{"head_dim": 128, "intermediate_size": 1024, "vocab_size": 2048, "norm_place": "pre", "attn_scale": 0.0884, "bias": "all", "init_std_o": 0.0324, "init_std_down": 0.0324, "optimizer": "muon_variant", "lr_mult_down": 3.0, "decay_fraction": 1.0}
MLP neurons of a small language model. Each row is named by its layer, matrix (up: input weights) and neuron, and shows model dimensions 128-191. Each number is 128 + 32 x the weight over its row's rms, rounded and kept within 0 to 255.
Before each neuron's rows, "fires after" lists the tokens most often just before its 100 highest values on Wikipedia text that the model never trained on; "fires on" lists the tokens most often at its 100 highest values on Wikipedia text that the model never trained on. A number after a token or word is its count.

fires after: "it" 21, " Ab" 12, "et" 11, "ut" 7, " Ar" 7, " S" 7
fires on: "te" 34, "d" 16, "ts" 12, "z" 9, "ge" 6, "che" 4
L3.up990 [151 119 151 135 121 136 138 116 125 194 128 125 176 101 151 113 116 191 166 124 139 131 141 168 147  87 134 137 103 157 113 143 191 212 107 129 126 164  79 173 154  94 148 117 126 162  72 107 183 202 118  84 142 198 123 127 150 151 125 151  86 146 127 147]

fires after: " " 51, " (" 8, " which" 5, "," 4, " to" 4
fires on: "3" 27, "6" 20, " had" 13, "5" 10, "7" 4
L4.up854 [180 146 140 106 116 105 165  56 124 126 119 164 135 122 147 140 117 113 146 115 128 177 170 116 139 125 132 135 172  95  66 123 134 109 148 145 184  85 106  97 172 169 144 108 155 126 156  92 107 117 112 161 102 104 140 156 128  72  95 122 121 117 162 155]

fires after: "0" 38, "1" 21, "2" 11, "4" 9, "8" 8
fires on: "9" 57, "0" 21, "4" 6, "8" 4, "2" 4, "1" 4
L3.up1000 [133 145  98 131  69 165  70 199 144 123  95 183  72 105  98  77 150 103 146 137 197 108 129  95  94 155  97 145  89 107 115 177 124 142 100 127 160 126 196 140 131  84  70 137 141  86  83  94 131 119 135 192 139 128 194 132 120 139 160 141 109 116 168  98]

fires after: "0" 31, "4" 9, "8" 8, "6" 6, "3" 6, "5" 6
fires on: "s" 27, "4" 15, "3" 14, "°N" 7, "8" 6, "6" 6
L2.up110 [132 130 166 196  88 180 159 161 153  95 124 129 129 154  75  98 117  78 119 149 195  70 151 103 137 161 134 151 102 207  47 111 144  70 151 150 124 118 150 136 156 122 122 168 167 126  83 116 180 135 136 221  97 179 182  92 200 165 156 161 103 137 156  88]

fires after: " (" 48, " \"" 14, "-" 10, "'" 4
fires on: "S" 26, "I" 22, "D" 10, "V" 8, "M" 6
L2.up707 [164  98  89 105 141 123 146  80 136  79 139 136 116  75 132 139 121  46 105  65 107 142 114 138 145  79 136 138 115 139 128  56 183 140 142 124  65  91 108 131 128  95 128  91 127  93 107 117 154 129 137 121 147 160 155 114 120  89 151 140 181 215 135 160]

fires after: " m" 20, " M" 20, " t" 16, " F" 10, " T" 9, " v" 7
fires on: "it" 14, "ion" 12, "ission" 12, "ri" 10, "ent" 8
L3.up10 [189 116 102 161 150 153  83 143 144 146  92 181 100 116 131 140 109 150 129  77 102 105 147 126 126 133 135 123 103 109  93 208 136 248 141 160  98 110 122 114 153 148  68  97 110  56  99 179 133  50 130 129 148 135 127 150 142 175 103 157 112 114  96 103]

fires after: " in" 18, " on" 10, " for" 9, " at" 8, " with" 7, " to" 5
fires on: " an" 29, " a" 27, " such" 6, "ile" 5, " sl" 4
L2.up1011 [ 81 178 149 124 130 153  90 133  86 109 156 177  88 168 175 131 141 129 101 122 105  82 140 187 145 155 125 124 152 115 103 152 160 117 169 169 148  83 130 107 124 139 185 166 171 120 121 117 133 119  95  82 167 115 154 112  96 113 132 117 150  89 107 168]

fires after: " w" 20, " be" 10, " for" 9, " ph" 7, "’" 7, " Ph" 6
fires on: "st" 16, "ys" 13, "eb" 9, "s" 8, "ord" 6
L6.up978 [103 157  93 125 112 135 111 175 139 156  96 113 105 120 135 144 115  89  92  98 176 119 111 145  69 100 130 140 118 141 110  74 146  95 139  94 123 131 149  95 110  92  65 135 165 139  72 160 170 163 117 111 132  89 113 166  73 187 152 126 142  73 124 107]

fires after: " cont" 17, " f" 14, " F" 14, " D" 11, " Con" 7
fires on: "ail" 13, "enn" 12, "as" 11, "n" 8, "ort" 8, "ract" 7
L4.up55 [ 90 122 150 143  83 118 124 137 177  64 159 127 126 113 128 140 107 184  96 123  92 135  93 102 102 161 131 137 175 117 151 128  88 113 156 165  97 184 114 119 177 165 122 145 129 151 167 182 131 154 146 161 125 169 155 117 101 156  45 142 162 157 138 162]

fires after: "–" 28, " " 15, "0" 14, "2" 9, "1" 5
fires on: "2" 30, "0" 21, "1" 19, "em" 5
L8.up230 [131  89 135 119 127 128 108 136 111 137 107 152 156 116 169 147 123  79 108 165 100 115 116  77 148 136  81 115 128 100 142 118 102 171 189 142 169 143 114  99 164 161 193 180 193  37 210 145 138 128 114 166 171 128  95 113  64 174 109 128 126 105 101 159]

fires after: " " 25, "0" 16, "1" 11, "3" 9, "5" 8, "2" 6
fires on: "5" 17, "1" 17, "0" 16, "2" 9, "8" 8, " m" 8
L9.up536 [159 124 152 141 129 106  99 121  83 140 100 150 126 120 110 123 171 111 113 107 204  60 184 110 115 137  67 137 122 117  68 140  67  82 129 145 103 134 185 180 186 130 136 121 160 162  82 131 146 114 143 108 171 110 158  98 108 127 152 208 133 113 129 140]

fires after: " the" 27, "he" 6, "ut" 6, "ig" 5, "ort" 5, "'s" 4
fires on: " first" 23, "st" 14, "ing" 10, "un" 6, " most" 4, "est" 4
L8.up526 [129 109 193  92 109 106  93 126 183 167 112 121 128  76 110 114 131 113 124  85 109 166 154 113 124 165 105 103 100 116 141  81 114 100  89 110 140 107  81 100 156 137 134 152 118 104  76  45 131 136 132 171  90 105 168 164 137 193 159 195 139 147 106 126]

fires after: "==" 28, "\n" 12, "===" 11, "-" 7, " \"" 6
fires on: "D" 16, "G" 11, "S" 11, "C" 8, "P" 7, "N" 6
L4.up816 [133 117  72 117  74 114  99  71  77 121 172 106 109 162 151 126 166  92 124 109 120 115  99 153 174 120  55 147 155 207 116  90 165 153 120 109  86  93 116  87 193  91 143  81 150  90  91 113 182 131  98 107 168 119 128 123 130 112 103  90 169 135 136 168]

fires after: " p" 13, " P" 13, " J" 13, " me" 10, " Je" 7, "ording" 5
fires on: "us" 23, "et" 15, "ac" 12, " ac" 9, "oss" 7, "an" 6
L4.up327 [ 95 146 139 125 185 151  32 148  73 112 102 106 161  84  98 118 130 139 140 141  81 120  82 128 121 140 138  78 147 121 130  89 165 137 113 129 126 119 140 165 122 178 116 136  97  80 114 151  72 140 119  83 187 152 106 103 175 158  70 151  68 109 109 135]

fires after: " M" 21, " S" 12, "A" 10, " A" 8, " N" 7, " m" 4
fires on: "ak" 15, "ik" 13, "it" 11, "ad" 10, "ot" 8
L3.up317 [168 107 180 149 153 155  89 175 116 123 154 177 138 154 210 217 133 117 130 134 133 108 122 174 176 156 118 144 120 156 126 180 106 163 166  73 113 133 110 131 106  74 179 132 101 130 130  99 138 155 172 116  93 169 113 141 129 153 111 100  89 172 167 116]

fires after: "." 30, " " 12, " (" 9, " had" 6, " ." 5, "2" 5
fires on: "2" 35, "4" 11, "5" 5, "8" 5
L6.up780 [ 93 117  81 110 111 148 105 160 102  54 139 188 119 111 102 127  99 138  64 136 119 129 174 157 151 126  95 158 126 154 148  81 177 156 142  85 146 183  86 215 126 125 157 134 172 147 131 122 165 139 167  92 127 138 163 115  91 128 139 137 102 147 173 132]

fires after: " D" 13, "ill" 10, " R" 9, " M" 8, "M" 6, " E" 6
fires on: "ill" 16, "t" 14, "all" 10, "on" 9, "er" 9
L4.up219 [187  90 117 172  72 151 147 149 100 169 108 102 159 134  99  80 162 138 162 100 128  99 134 161 192  90 138 151 153 146 139 134  78 151 168 136 101 163 100 138 111 171 145 164 117 161 129 103 130 129 116  69  98  86 168  73 151  82 136 150  86  98 128 158]

fires after: " ra" 18, " sim" 16, " c" 16, " sp" 7, " C" 5, " p" 4
fires on: "il" 35, "le" 19, "ed" 8, "l" 6, "ut" 4, "ring" 4
L4.up71 [155  87 139 134 115 160 154 153 140 137 160 135 150 106  77 153 177 113 140 106 113 149 165 166  93 148  81  84 145 130 110 100 141  99 148 116 171  70 122 136 122 132 147 107 153 170 105 138 134 177 133 167 134 179 186 145 105  71 117 139  80 102  96 111]

fires after: " in" 17, " University" 17, " In" 7, "adium" 6, " town" 4, " C" 4
fires on: " in" 27, " of" 19, "stit" 15, "," 10, "it" 10, ";" 4
L4.up923 [161 162  98 145 146 171 159 168 145 188 127 116 187 126 140  98 137 107 159  89 153 129 138 182 134 158 134 116  91 150 131 120 127 124  93 129 168  91 185  80 154  91 181 126 124 109  71 118 147 208 115  88  92 155 127 115 135  98 105 150 143 135 147 155]

fires after: "ar" 23, "iv" 17, "or" 11, " ind" 6
fires on: "id" 17, "n" 15, "l" 11, "st" 10, "ce" 7
L8.up773 [122 138 168 113  53 172 178  89  85 134 100 142 131 189 135 162  87 100 172 140  83 181 192 136  72 154 186 129 115 122 147 108 122 100 152 164 132 139  94 150 116 101 220 132 114  88 133 141 152 108 129 127  97 102 100 127 173 160 132  96 143  51 139 129]

fires after: " in" 13, " early" 13, " June" 10, " about" 9, " late" 8, " " 7
fires on: " " 66, "xt" 4, " some" 4, "ight" 4, " several" 4
L4.up684 [160 129 146 165  77 139 103 140 100 115  93 140 157 148 155 120 141 101 103 110  92 109 107 168 146  88 121 111  90 151 106 156 140 163 169 133 139 145 130 101 100 134  99 129 127 142 124 100 121 189 153 123 158 115 164 138  83 115 103 109  66 124 180 155]

fires after: " in" 42, " " 15, "2" 13, " In" 4
fires on: "it" 17, "1" 16, "0" 14, " " 8, "stit" 5
L3.up1010 [185 185 105 151 140 152 167 138 100 178 174 100 149 129 163  56 148 142 100 166 147 148 161 157 116 118 122 154 164  97 158  89 127 116 116 124 130  76 119 143 143  96 123 133 160 103  66 128 133 100 103 130 168 160 183 153 157  83  89 127  87 115 150  98]

fires after: " v" 27, "idd" 12, "b" 11, " B" 10, " V" 4
fires on: "o" 26, "le" 12, "urn" 7, "ow" 6, "a" 5
L3.up29 [153  94 117  97 112 146 103 167  65 147  94 157 109 110  99 101 133  90 162 154  25 150 202 110 101  93 118 124  52 153 144 135 126 111 151  96 151 112 118  93 169 208  75 133 127 188  97 143 116 134 159 193 157 122 160 133 148 109 118 140 131 120 101 183]

fires after: "1" 38, "2" 27, "3" 10, "4" 8, "e" 4
fires on: "0" 34, "1" 24, "2" 20, "h" 4
L6.up698 [ 42 141 136 171 154 186 100 102 144 153 118 136 128 112 114 136  83 156 120   5 158 123  78 142  99 153  80 108 159 103 136 159  91 107 153 182 144 170 186 149 175 127  51 129 144 148 152 124 174 191 135 136  99 123 118 112 116 108 137 146  99 130 121 139]

fires after: "," 80, " " 5, "5" 4
fires on: " " 23, "0" 18, "2" 11, "8" 7, "1" 7
L6.up900 [144 179  57 156 139 114 178 149  87 141 140 114  83 110  95  83  71 124  78  78  98 133 143 177 153 114  95 170 133  73 137 129 167 108 133 182 150 211 156  91  91 195 139 110 165 159 104 156  97 179 119 143  89 107 199 139 150 119 112 175 144 157 165 124]

fires after: " con" 15, " d" 10, " p" 10, " D" 9, " St" 6
fires on: "en" 32, "an" 18, "du" 9, "O" 5, "ie" 5
L2.up1021 [131  55 150 155 153 150  89  96 151 125 149 146 151 181 166 129 175  86 110 130 104 157 123  66 134 116  91 131 123 156 137 150  73 101 105 135 133 128 131 140  68 142  92 138 118 175 173  69 147 140 132 103  81 134 131  99  82  89  52 122 102 110 145 120]

fires after: "," 60, "0" 22
fires on: "0" 56, "3" 6, "6" 5, "2" 5, " only" 5, "5" 4
L6.up482 [118 117  84 124  45 160 122 153  88 143 172 156  92 121 117 130 112 135  62 108 159 172 153 129 161 164 115 157 137 139 116 171 117 136 187 154 181 105 156 100 153 153 130 102 130 171 124 203 167 162 127  99  83 118 165 155 120 139 152 150  71 141 115 103]

fires after: " f" 23, " F" 12, " T" 10, " t" 9, "ut" 7, " Port" 6
fires on: "oc" 16, "od" 8, "ug" 7, "om" 7, "it" 6, "arg" 6
L4.up994 [128  98 114 140 148 133  96 160  97 153 122 190 143 143 177 136  74 166 166 141 205  87 171 141  90 114 151 107 190 115 138 154 147 138 157 116 114 146 178  76 142 104  67  55 149  66  94  97 133 115 103 144 144 112 169  90 163 107 124 120 146 109 119 111]

fires after: " " 37, "1" 20, "2" 19, " (" 8
fires on: "9" 16, "8" 12, "0" 12, "7" 10, "3" 9, "1" 8
L9.up411 [189 129 142 157 147 123 142  40  78 116 173 138 155 147 109  78 114 130 103 121 160 153 121 113 171 149 140 112 139  73  99 166 120  99 176 198 174 123 141 134 115 136 136  79 150 142 134 134 114 151 205 167 157 157  76 109  68 141 155 127 130  83 154 128]

fires after: " g" 16, "'" 14, " w" 14, " ne" 6
fires on: "ent" 25, "t" 11, "ver" 11, "en" 9, " not" 7
L4.up844 [138  71  96 160 105 123 108 167 123 122 102 161  60 172 160 146 101  89 136 195 101 115  88 114 147 157 105 132 164 161 127 137  99 130  77 142 118 111 124 121 150 140 140 142 170 122  88  74 138 146 123  96 145 136 144 112  87 149 115 177  72 142 145 142]

fires after: "," 17, "." 13, "I" 8, " wh" 6, "h" 5, " art" 4
fires on: " that" 19, "ist" 17, " which" 14, " It" 13, "t" 8, "at" 7
L9.up837 [137  79  94 114 128 106 131 201 143 152 132 142 111 106 150 175 119 132  93 100 166 121  92 152 140 129  96 156 153 140 123 108 153 148 154 117 103 142 118 178 153 179 107 132 110  80 157 100 109 157 120  73 162  75  94 119 177 152 115  89 124  82 100 195]

fires after: " B" 18, " R" 11, " s" 10, "b" 7, " Br" 5, " r" 4
fires on: "at" 33, "as" 30, " that" 9, "os" 4
L8.up390 [ 96 132 136 131 166 146 105 152 106 113  82 108 154 138 114  98 133 129 127 198 143 159 173 139 133 114 115 123 113 146 142 144 151  87  80  99 137 187  99 185 153  99 131 102  61  77 136 140  91 127 125 163 167 121 133 130 125 142  79 121 110 142 138  80]

fires after: "1" 21, "9" 17, "8" 16, "7" 10, "2" 9, "3" 9
fires on: "0" 25, "9" 15, "2" 12, "4" 10, "1" 9, "5" 9
L8.up69 [115 120 131 119  57 149 103 125 128 179  96  49 115 137  86 149 124  83 167 211 155 120 119 138 123 119 168 106 103 138 165 127  78 181 112 143 128 140 106 116 117  73 112 147 121  97  75 151 124 126 122 151 133 138 109  99 185 175  99 198 122 144 123  82]

fires after: " f" 26, " F" 21, " inter" 8, "ons" 8
fires on: "ig" 24, "ight" 16, "ace" 16, "est" 8, "at" 8, "ib" 7
L2.up519 [186 159 121 163 150 162 109 150 160  70 133 122 180 117 119 126  83 151 116 185  87 139 103 106  85 125  81 105  99 100 123 154 125 128 143 135 138  94 172 111 156 151 142 112 138  94 104 116  64 112  86 102  91 103 173 119 111  66  83 110  77  92 141 103]

fires after: "0" 14, "og" 12, "med" 7, "g" 6, "9" 6, " am" 5
fires on: "2" 14, "n" 13, "en" 10, "i" 7, "ac" 7, "b" 5
L9.up882 [153 171 164 134 113 156 148 105 142  88 110 149 131 154  73  61  52 114 129 169 130 147  72 147 118 150 113  85 167  85 134 134  95 129 102 118  55 182 100  99 125  86 184 154 126 103 130 122 197 150 152 174 114 137 130 124 126 101 164 154 126 130 181  97]

fires after: "\n\n" 31, ")" 9, " |\n\n" 5, ")\n\n" 5, "2" 5
fires on: "=" 40, " |" 24, "\n\n" 18, ")\n\n" 4
L2.up137 [152 140 127 144 122 106 132 149 106 140 160  93 153 106 172 123 108  88 132 162  79  80 165 139  76 144 116 140  89 149 120 112 181 135 153 213  99 106 106  85 171 164 120 131 111 113  95 101  96 109 119 175  79 183 130 122  99 133 101 109 146 107 194  87]

fires after: " comp" 12, " P" 11, " Je" 10, " St" 7, " p" 6, " Sp" 5
fires on: "an" 43, "us" 9, " att" 8, "x" 7, "let" 6, "ff" 5
L3.up138 [133  79 127  79 153  96 117 130 106  75 119 148 115  62 167  99 185 108 199 178 131 119  84  82  92 164 141  59  98 179 150  98 182  98 137 124 122  89 150 156 148 158 182 132 130 120 125 197 133 127 173 105  91 100 110 125 156 106 107 139 113 105 159 143]

fires after: " f" 32, " F" 23, " ind" 9, " or" 7, "f" 6, " V" 4
fires on: "ig" 23, "il" 20, "ab" 9, "ust" 9, "ib" 6, "ile" 5
L3.up267 [110 143  64 150 140 206  36  68 136 121 153 142 157 190 159 116 176 127 107 114 130 144  91 164  93 107  94 130 149 178 183  95 106 147 180  93 128 113 105  97 170 116 125 102 123  39  91 130  68 122  93 105 130 136 210 139 126 102 137 115  96 113 112 112]

fires after: "5" 15, "3" 13, "9" 12, "1" 12, "2" 11, "8" 7
fires on: "," 65, " m" 15
L8.up610 [108 188 118 188 148  96 155 134  98 129  84 101 116 138 139  80 121  90  92 131 112  94  88 160 114 144  88 105 126 152 129 148 133  84 135 143  83  93 165 127 144 162 133 147 117  81  61  87  97 139 163 156 121 175 159 170 153 159 108 193 104 137 106 153]

fires after: "7" 16, "8" 14, "9" 14, "0" 13, "3" 10, "5" 9
fires on: "0" 26, "7" 14, "8" 12, "4" 11, "2" 9, "1" 9
L9.up611 [109  88 139 125 133 164 169 140 175 137 130 166  85 132  90 147 125 124 183 188 148  82  99 151 141 104 130  84  80 126 125 138 125 151 163 107 155 119 188 153 169 112 116 156 196 132  94 144  93 131 110 146 145 172 127 155 122 118 146 187 137 106  99 128]

fires after: "C" 15, " p" 13, "P" 12, " C" 9, " P" 8, " c" 7
fires on: "u" 29, "ro" 20, "al" 13, "e" 8, "E" 5, "ri" 5
L4.up307 [138 115 171 146  95 181 113 196 104 121 132 141  91 126  97 157 194 174  91 149  80 144 144  68 135 205 109 126 123 122 150 126 179 107 147 120 131 114 112  68 116 164 107 196 181 130 118 137 135 105 138 144 141 106 114 130  96  51  74  45  89 159 165 161]

fires after: " " 32, " on" 27, " On" 6
fires on: " " 65, "2" 25, "1" 7
L9.up357 [ 78 153 148 136 191  99 146  95 149  97 165  60 118  87  69 187  90 101  87 151 131 103 140 147  96 146 163  89 137 170 126 119  74 162 179 178 108 167  59 119 139 119 101 133  90 131  89  94 171 142 117 136 146 119  84 138 131 157 114 108 118  92 123 101]

fires after: "1" 37, "–" 33, "0" 9, "2" 7, "9" 6
fires on: "1" 27, "9" 17, "8" 13, "0" 12, "7" 10
L9.up538 [160 150 120 125 112 177 118 138 117 133  93 200 144 125 105 103 165 134 144 151  50  87 113 172 133 111 171 117  89  61  79 130 127 138 136 143 128 103 122 108 111 166 188 135 118 196 171 154 120 133 127 153 156 123  98  93  69 148  72 197 140 144 131 112]

fires after: "|" 31, "\n" 17, " " 14, "%" 4, ")\n" 4
fires on: " " 37, "1" 21, " or" 5, "9" 5, ":" 4
L4.up831 [135 112 163 160 177 154  79 158 104 109 158 157 112  84  79 159 158 117  65 171 182 137 122 163 136 117  96  68 121 153  99 135 171  46 142 113 121 132  71 139 162 137 145 149 109  92  93  84 127 143  52 176 107 110  60 144 151 110 138 168 159 139 189 119]

fires after: " " 35, "k" 6, "y" 5, "d" 5, " (" 5, " early" 4
fires on: "1" 29, "2" 12, "i" 9, "o" 8, "u" 6, " " 4
L9.up710 [130 106  57 132 145 101  93 131 153 177 164 108  88 104  67 102 116 124 117 209  80 103 132 205 173  99 144 105 107 119  90 143 135 130 172 143 100 174 149 113 148 200 108 132  81  94 163 138 181 140  99 151 110 101  82 172 143 102 114  78 147 139 137 132]

fires after: " d" 15, " D" 12, " e" 11, " R" 7, "it" 6, " E" 5
fires on: "ob" 18, "augh" 16, "very" 14, "her" 6, "ill" 6, "ial" 4
L3.up748 [144 136 152 132 149  93  91 129 109 118 149 127 132 161 116 127 178 103 134 138 203 100 109  92 110 107 121 104 183 126 176  84  58 127  99 172 114 172  79 112  98 148 124 177 159 143 152 124 163 158 106  74  90 141 127 165 157 112 105 136  94  95 107 110]

fires after: "." 16, "," 16, "I" 9, " and" 8, " \"" 4
fires on: " he" 33, " He" 16, "t" 9, " it" 9, "oc" 6, " It" 4
L9.up943 [100 123  59 129  97 131 126 152 149 153 133  97 130 120 138 156  91  88 135  94 168 105  93  97  80 173 142 129 111 159 189  80 179 169 189 128 111 119 158  96 156  93  92 150 153 105 104 148 110 150 198  74 111  92 171 116  80 146 129  88  97  75 149 158]

fires after: "al" 18, " L" 14, " l" 9, "el" 7, "em" 7, "il" 5
fires on: "t" 19, "at" 18, "p" 11, "ver" 10, "en" 10
L4.up427 [168 149  87 126  78 117 130 186 182 109  59 197  85 185 111 138 152 114 132 136 160  89  96 112 165  63  86 136 137 151  54 172 119 150  94 132  91  87  87 213 148 129 112 124 152 108 163 106 114 138 103 137 150 176 132 137 112 157 107 146 137  91 146 161]

fires after: "9" 14, "8" 13, "0" 10, "mp" 7, "5" 6, "1" 4
fires on: " to" 28, "0" 22, "ic" 11, " –" 10
L4.up952 [147  97 182 141 135 152  67 163 138 157 150  97 121 106 121 131 159 112 182 185 136 115  83 153  88  99 121  91  49 144 103 106 126 159 139 171 134 119 122 144 143 114  92 197 151 115 129 116 158 104 132 121 116 141 105  64 127 126 113 135 122 161 100 125]

fires after: "0" 81, "9" 15
fires on: "2" 40, "0" 34, "9" 7, "1" 7, "5" 5
L8.up100 [171 179  48 157  48  98 110 151 166  98 167 138 141 170 105  80  71  99 136 142 130  96 141 212 163 123 110 173 114 103 138 166 190 158 156 142 159  89 172 133  95 145 120 143 173 148 100 163 142 157 129  99 137  94 195 133 118 120 124  86 151 180 172  45]

fires after: "," 33, " P" 10, " V" 6, "w" 6, " along" 6, "ov" 6
fires on: " and" 24, " with" 20, "ith" 13, "iet" 8, "h" 7, "ra" 5
L3.up980 [110 159  65 128 150 133 169 180 148 141 127  71 171  92 174 125 133 113  85 115 127 128  94 115 158 116 148 113 132  91 123 119 199 185 192 120 162 113  92  72  89 187 163  97 143 125 121 174  93 149 137  99 131 144 126 109 169 102 129 119 143 100 127 141]

fires after: " " 19, "v" 11, "-" 6, " re" 6, " ne" 6, " \"" 4
fires on: "ir" 20, "et" 12, "ent" 8, "ac" 6, "x" 6, "ed" 6
L6.up338 [117 102 134 108 130 110 115 155 128 143 126 149 151 147 215 116 148  79 157 202  99 123  99 167 141  88  75 145  84 110 154 123  96 145 120 116  83  38 127  78 150 135  85 137  83  85 161 150 164 172  79 126 175 127 156 125 120 134 121 137  96 149 117 123]

fires after: " c" 32, " C" 16, " Gl" 5
fires on: "he" 22, "al" 9, "ad" 8, "ross" 7, "our" 5
L8.up86 [ 90 180 121 103 104 222 136 164  95 137 114 155 157 109 155 154 108  96 121 119 104 122 180  72 141 195 134 100 180 129 136 110  94 123 123 138 148  85 103 146 135 114 130 191 150 116 127 118  69 129 146 158 145  99 140 185  67 115  60 106 138 122 102 134]

fires after: "1" 23, "e" 10, "ol" 8, "3" 7, "re" 6
fires on: "1" 24, "k" 18, "0" 18, "h" 7, "f" 6
L6.up770 [ 28 176 139 139  75 109 133 150 158 123 118 166 156  72 155 141 161 110 106   5 106 123  95 107 107 108 129  97 148 100  60 136 116 138 128 170  79 105 131 116 115 161  96 184 164 143 108 139 116 185  86 106 117 164  91  99 141 128  94  95 140  74 108 118]

fires after: " ra" 44, " hel" 10, "il" 8, " count" 5, " k" 4
fires on: "il" 22, "p" 12, "ce" 11, "ces" 7, "ry" 7, "ro" 6
L3.up550 [173  74 182 115 218 110 154  98 129 113  92 119 134 117  86 134 141 134 114 153  86 101 135 157 138  86 154 157 151 109 165 100 149 107 139 106 160 101 193 141  94  66 120  63 205 103  98 133 173 150 111 108 137 160 143 122 131 159  84 119 124 126 143 190]

fires after: " st" 15, " F" 11, "%" 9, " f" 7, " that" 4, "est" 4
fires on: "il" 13, "or" 11, "ore" 9, " of" 8, "in" 8, " he" 8
L4.up685 [125 105 136 104 139 166  65 146  96 132 138  92 123 154 134 110 120 175 125  82  75 138 141 140 147 105 137  99 173 134  71  90 134  71 116 129 123 112 168 107 184  96  62 138 111  98 114  85 105  99 179 129  98 103 133 194 120  61 124 140 125 115  80  89]

fires after: "1" 26, "R" 16, "3" 8, "and" 8, "0" 7
fires on: ";" 30, "0" 21, "e" 15, " |" 11, "1" 6
L3.up319 [125 101 147 147 180 102 139 115  92  92 151 120 134 107  82 101 178 131 106 161 112  73 182 146 164 134 149 125  95 128 105 157 136 128 103 138 128 148 105 147 130 111 148 185 160 191 105 122 114 136 123 138 128 141 178 135 103 100 140 143 109 172 149  66]

fires after: " D" 34, " d" 14, " S" 10, " T" 8, "D" 5
fires on: "ate" 25, "erv" 14, "ire" 7, "ou" 6
L3.up285 [145 215 135  62 141 156 130 121 150 116 162 137 120 137 153 167 127 133 108 156 166 121 161 120 135 188 104 152 105  96 138 137 115  99 126 170 127  90  88 117 103 151 137 182 135 125 112 113 110 158 134 155 126 138 104 100 122 138  53  81 125 152  94 132]

fires after: " st" 21, " St" 9, " L" 9, " n" 8, " Gen" 6
fires on: "as" 26, "ar" 17, "or" 12, ":" 7, "us" 7
L2.up952 [150 130 133 118  90  81 119 165 173  63 125 162 143  57 168 144 189 142  95 130 100 174 155 101 133 117 155  82 128 167 157 152 140 211  88 135 125 160 101  46  88 128  85 172 158 137 118 164  71 109 143 116  96 144 135 136 170 133 124  97 188 128 142 122]

fires after: " H" 18, "i" 12, " Y" 8, " h" 8, " S" 6, "o" 5
fires on: "y" 30, "um" 29, "il" 10, "ur" 7, "e" 6, "ous" 4
L4.up245 [ 96 187 143 148 200 138 134  92 106 147 190 106 150  88 111 149 165 126 100  94 163 153 152 149 135 199 105 101 144 129  99  35 129 171 137 149  87  83 134 126  97 109 175 150 149 103 104 134  95 139 132 135  93 127 182 109 178 135 120 112 135 126 151 101]

fires after: " ra" 37, " tra" 9, " dr" 8, "riend" 6, "or" 6, "olog" 5
fires on: "il" 17, "ce" 12, "ining" 9, "ces" 8, "ly" 7, " to" 6
L3.up753 [140 170 151 116 157 132 124  83 117 126 172 163 129  86 102 138 110 135 180  83 117 129 121 106 108  84 123 121 188  76 156  79 179  87 155 120 112 100 145 101  86 108 168  88 117 150 121 128  95 113 107 133 107 135 139 106 145 173  90 130 154 110 147 115]

fires after: "'" 15, " H" 12, " s" 10, " h" 9, " S" 7
fires on: "il" 21, "y" 17, "t" 11, "and" 9, "ar" 8, "j" 6
L3.up1017 [139 107 108 140 140 135 129  89 183 164 160 168 149 103 138  89 174 103 137 132 167 133 129 126 154 165 123 116 179 141 147  86 147 143  97 118  68  84 132 170 106  76 174 146 164 112 116 113 148 148 166 193 106 106 151 151  68  69  71 110 131 128 117 143]

fires after: "2" 35, "3" 16, "1" 12, " " 10, "4" 6, ";" 5
fires on: "0" 20, "1" 18, "7" 11, "2" 9, "4" 7, " " 7
L9.up605 [ 46 145 140 139 149 161 113  95 103  73 116 194 158 119  96 121 118  73  90  91 100  82 143  67 150 104 155 118 133  75 127 150 127 127 186 137 129 172  46 148 115 143 114 153 155 192 174 110 134 103  91 147 126 140 110 109  62 192 149 121 105 130 160 105]

fires after: " F" 23, " f" 9, "F" 8, ":" 6, " Gold" 5
fires on: "en" 25, "/" 17, "rom" 11, "ed" 11, "as" 8, "red" 7
L3.up380 [101  94 136 105  94 177  89 119 126  98 183 146  95 172 148  69 137 157 176  95 121 127 126 147 105 139 129 168 103 101 117  98 136 162 124 121  88 117 153 161 147 104 132 148 144 129 142 110 166  34 125 184 148 105 124 132 147 147 115  77 104 146  78 120]